Part of a small language model's weights.
Training: a variant of Muon for these matrices, 1180M tokens, 4502 steps.
MLP neurons of a small language model. Each row is named by its layer, matrix (up: input weights; down: output weights) and neuron, and shows model dimensions 48-175. Each number is 500 + 40 x the weight over its row's rms, rounded and kept within 0 to 999. Numbers have three digits each.
After each neuron's rows, "fires before" lists the tokens most often just after its 100 highest values on Wikipedia text that the model never trained on; "fires on" lists the tokens most often at its 100 highest values on Wikipedia text that the model never trained on. A number after a token or word is its count.

L5.up1642:501436525450484489517580488450526502457538478514488512485492473510502500566519504504539574606485511519590493519520479541488501493537483513462532510562486542501482524545488475477534494507545397520452533495420436534498478506473507460512534526451480518520526521503440442540531514477519487521560515457527418452497551541496512454535491473453441514528493541531508543535466509492493518384453
L5.down1642:475485513520549533472492516509523473507432527486578549530472458513507523577527562528455513532507514477487502483540530440568520545507474576557500524507422406520500548421551528479426434431507508503541524514435462530545519617496530588520507526429484499618572463449564479554525520463513500563505482479518483482548566398523548454532518449583514540531508519495486516519493555564565541525490
fires before: "\n" 32, "\n\n" 17, " |" 4, "|---|---|---|---" 4
fires on: "." 33, " |" 26, "\n" 10, "% |" 5, "\"" 5

L5.up333:496500490488505480424472515489581496502512466507452449488541452493491470581459503518460483464532537569475504470530476555524502481518455517410551545530528519449488570463496498486551519444502460499558543441460443475458485518451544491508529503491489535447470519515450452523511530473496566434486491437557532473555487547500472578491462485546518513525487510462520561541466500502541600521437
L5.down333:548502494495566538497523443519514481531507498486500464516500503521527465606506458433492535421537513497519471559493550508514542489462507549581516531499467521500450446495543459493480492463597526487508517464527475483493485442534509458549533488482468482487419517501430512493474476525460529510552508451484516481557472694456514434543482451467480532513477451429582518471514432483499537451486
fires before: "\n\n" 32, " She" 8, " The" 7, " In" 6, " He" 5, " In the" 4
fires on: "." 82, "\"." 5, ")." 5

L5.up262:480457486482472580434483520449511439507501465543565479499492462565514493411500523414478460470551573527565590443523532504435445479509429473498520444538529527500437499587476542491512521562530547521490514503492525536533580507456503574532474564551532468513502552521412457492519491503508537458507471498450550425421473582466456470528450466459456480494455470505521524545559565447442543486491
L5.down262:504497536499492536494523554458470471544472457560547574479513445495572459425539533463487507421442571445495447476432513507458432494479464470490457535515508472502500454518478531460548533557521480481465466511514555502547540550419501499532508450525502458444501562504471525535438512526448499521553527468478500469496479496555518447513417520529537477522488470465469519540519504468508445473543
fires before: "\n" 39, "\n\n" 16, "ic" 5, "ies" 5, "i" 4
fires on: "==" 45, "on" 7, "or" 6, "===" 5, "ter" 4

L5.up6:516562547458515512494555555539516521427508514494615551500503502536522487444441513519560558438538484571510528508516458442529510522489409522475464518522546468536540449589503570495439475520533559499476511460518534490562464567526500426587418523440460452515473503495521570529521499423502473488463465484419448428489465599463505471520511547451520517483490500453443551502465492443518609539454
L5.down6:521490509545511549450492502476466471474469518534440445468483493585495520484489548522432527495540557549486555528497489463492488498525472402502447430479519433487495446527514472578501474491438556550445457483557414460549448521496483537557475490552483557519517465517592479480496499439514475522548509467442437526494461528455467508441508556570522545511480588453486500496459512538452542433518
fires before: "\n" 78, "\n\n" 18
fires on: "==" 35, " |" 20, " ==" 14, " ===" 11, "===" 6

L5.up1059:511498551527497548465461477576536445567494465481448539504535515530438480531531483447588469364548552573625539515517468461548487521484426525531523549526496530454450494524476484562516460517535491553491527426440494582524487489520508476548530558545540486555538490542557479394532491542484547460566483423410517470459507538434524511613452428432540519478499482492593520489532563538456505468449
L5.down1059:503493478536475509423484561481502502483480480529524532567500460562476498482445541493572485474510454494505450509514484530433550579498477468460493470500507469469459526553521462479488480503482466464532460477578476507484532507566518468567487524483532563552497503440508567510503564498485448480515454553482481438449493489491519491509479570493510487483498474490473533553511481426540508489524
fires before: "ist" 19, "ic" 15, "ical" 9, "ically" 6, "ics" 5, "ual" 4
fires on: "olog" 21, "am" 9, "ograph" 8, " ann" 5, "if" 5, " class" 4

L5.up556:517516505526485502534521496510487462520520516496558425567512411509461462547461487459477494454569493572512453496468486508564581474449519502514442536461494524485511465484533519543509482531498503497571525558568524506430535526455485527514524545546495551518502519549557442440506500534500520521499482484424311391526496555528502433521516461412484462544545531478463467529504446517491510459478
L5.down556:479536449520501524493535482439485560523540507505443549551497517476512563549498500535505510483470499513462481500522532569486496531524475501450490506461495458485543472504499501528473507476505615490524512470441531516446502531490493485463474514439444507554481475522490479500510441545472467484457519500467487458402464557497406472455564524465465583513479446487489446492486449555506534513464
fires before: "\n" 21, "\n\n" 14, " B" 6, " " 5, " Ag" 5
fires on: ");" 25, ")" 24, ";" 14, "\n" 9, "==" 4

L5.up1580:528437507498501492420515508584550537528541462538501465537504460511521538526548512485434428516416494517497475515588493552539503493540514539503503523440481503483409443524549462545488479520498458483531501482563527506430526500482510508527434516477504492530434457479499524489581469428497500429549487434451534484488517464478500501581504466538544539465485547496487501467514542526520492448560
L5.down1580:466440547496524514473481531558555517524476486492467443483491496505556518489506480507493475523505492452477494508533521554479563577551579427457491492453553507456488492456491546541501533431492484526531469529536535557508527511440477558484489484487474395531432523463479492564504496451493554432496491505587501595452612563454480554506485484551414495427466480530482463558465489491433528499518
fires before: "|  |" 22, "|---|---|---|---|---|" 7, " to the" 6, "|" 6, "ated" 5, "| S" 4
fires on: "\n" 50, "ording" 4, " go" 4

L5.up610:473465519474503518495482518547582522508518499459462500475520513492498421450478536519482505448473515519489517578452483479553512430479498511483488544506522473494506491548513565548484460461488537520500476527414510503483580527465481532484467493512480449461530491484499435528551508448499495496447541470510400507497589561629415499448513530484467517450568440471562510395520565493503620402449
L5.down610:550455425517518583427480492481503528515588458525426507466504556514519454456521494507391495464485471494465509472513486499461536505484485555527499510518463450540579487562475492484526411520498506489512470556478451442513497488526504534479480475530420463472537511454515479453518513569597507584561525503490491490501498549486480552399532564540477515471516493460483467438460530544551560482511
fires before: "2" 44, "1" 38
fires on: " in " 42, ", " 17, "2" 16

L5.up274:510446493498511484530488457497477471447570475435486389561480402515585527587461461557448527487527475457563485482494530514533485471506497510511505529490497505474480464513522463584519503472520461528466510496537458602415445501456509536563522458493509535514438544490505456515528480537513504526504454492516468526493455596507488506470484477487520468509536538505522525504521500477478577372526
L5.down274:463472512491500468460507452426441478507500539538492548536525432548475513642550472520476522477513550480533462514533505537526497464493488536538476472477361525409511509463486436491509543428566449468496453440507515564482465523489516565510578524520510535534453531510520430457532486431484516461507500506484487522562474725501525542523507456506503534515496508433472446505530532525545567476474
fires before: "\n\n" 34, " The" 11, " He" 10, " She" 7, " On" 6, " His" 4
fires on: "." 79, " season." 5, ")." 5

L5.up320:457429491488508486514492521537502519554532449547507526570546522477469512499514479448564536521467528511444512494594517520455511485491508469433482491459557530491496499545565521493480531509497497494548460507583442502485503418514540493549518545438450440520525510511480552439509475525498455477504511513502542561515554490484483488529492534562456463495487480390557553458525487492454458486587
L5.down320:560567493480535472536442449508457463530499530500487472489491489437491466407506516503534525548495503486486516510474479516510619486470485539583557502577467468505506576550467562590413466476454544494527506467503534380550518570529559528435485489435506470535475511486442516484445569442505533504514501504557450514445513414464454466538499509526437513512504492538456548433502511502437532472462
fires before: "| " 62, "|" 4
fires on: "\n" 71

L5.up710:507514472556447502543523520543475495520528501546494473533563502510457503427495453427527539446523470518520496553573524484449581553449474518564454498530496482486486451537483513545548499513529459461457496537534453576535471458496569499544530544436566503445625501559536548482416462480521471464490539512493489515523424590478539480511460502498486475474469409482496530478469461520547542453521
L5.down710:512495488406497543474499453488511493482546534444572448448493539488482492415473544410533455556484497526418517501461516493500525481448476507490474533421499528451433472527484560487508401534477442502428455473510514443536490523446620472510488538576491494416488456555529532523502550470561521540534528476541465450481509604481505521488579510444514469524457521511556426518527468480506516562493
fires before: "\n" 27, "\n\n" 8, " to the" 5, " in" 5, "ris" 5, " February " 5
fires on: "==" 24, " |" 16, " was born" 6, " ==" 6, " returned" 4

L5.up470:490451562490528460507485506513523473558533514477667531533517424518486449503470427526537582438533354536479489571538493507540494533525493464439479467506530463494563475408520541487467443500499457500532506514463566550544460506526490528485458505491495526485582488508488479535576425522517431466462513502514566384497510444497483511562509463518531452456547565478535589487474478527465553514538
L5.down470:484515443509536410517419552509489542506495448466554498534600483496556438446525478472475546496527440449488487546492505489508470471480505492398492445497520424503503486547474490484505505563493499522443489438450527507484424550544507501504472596519556445448487529488403478483528461545529429473492561469527532485517604461504597596561519459534486618519450508492498539520572478484509528521508
fires before: "\n" 34, " Ret" 8, "| " 7, "\n\n" 6
fires on: " |" 34, "\n" 13, ";" 12, ")" 6, "\" |" 4, "|" 4

L5.up201:432591503487475520507516535523543538509460451507444374473518516590433629494570490507515516309460452424447519561464481493497519462546493469569518475576420484533499493541486466526448488522558443558518538491506527525486565543499494463515513513444484501501517433498573496444526479490383477511532440461555404486486460543523494519509581470496564499515491447527532541502508462477431525505507
L5.down201:543432489485545436437516520511479513475495497521498462466459486488517398575510463543521442469450467504565500523467504443477497525477495484476505453490478524573541468566469523492484461535525477478421541468510506504506519520519519558519476560518498510490499534509489516542419533493530534516456564497493501509515490622458455471536479503446560485505520516537534504527515503493557538494605
fires before: "2" 39, "1" 12
fires on: "- " 40, ", " 10

L5.up1362:515482483561498495570525470525489495535537453530524468547490455484540512399515538410501504489515496524513499463526504422411481493441575531469452604504489552434501497480515478440490539497542438537494488550489493431476490555434548472562433515522487545542591558542478524494531512534540476518479480499572473508507524498452536486521513496478562535534491492522453433512477495506482591495527
L5.down1362:487521454520540449540490492491483493511435467470477535544515487514574386521547492515415522503562503518514456440573543490534508544575493532486532475530465403575561509493514510513474480480473472481578558534508524522498466465528566473508517505465519542519524501517430452500556559513474518484477518481487462383514500437495502463535508512488496512486489495599521484535478592530496439519467
fires before: "\n" 50, "|" 13, "| " 12, "\n\n" 5, " |" 4
fires on: " |" 48, "\n" 32, "% |" 5

L5.up1024:484461457485569513639465411544466528482492466519601479480489508449491475474473496538534488485501594499424542469526549477466520507483471514494570489575457500560469468534397527583508515484487535493464491512567504477464501509467507492554569505481463507498476500487504469433452511533471473505496557535488513453537474508465497552481504533496545477489564531562499473519538517500529551549467
L5.down1024:544481469459502459601496511448528548501480484530571523479506478511516528550536515498500477448523442457507524506435484509469499511523477427480527440497510528517504492488536483495497493517512496560526528500570500512553477493510517473479554487525482488541534507468529428524438453481463504536513525564405401446510477765547446565508490561539440508456535535487447527460479516512496517525456
fires before: "| " 22, "|" 14, "-" 9, "|  |" 5
fires on: "\n" 79, "\n\n" 20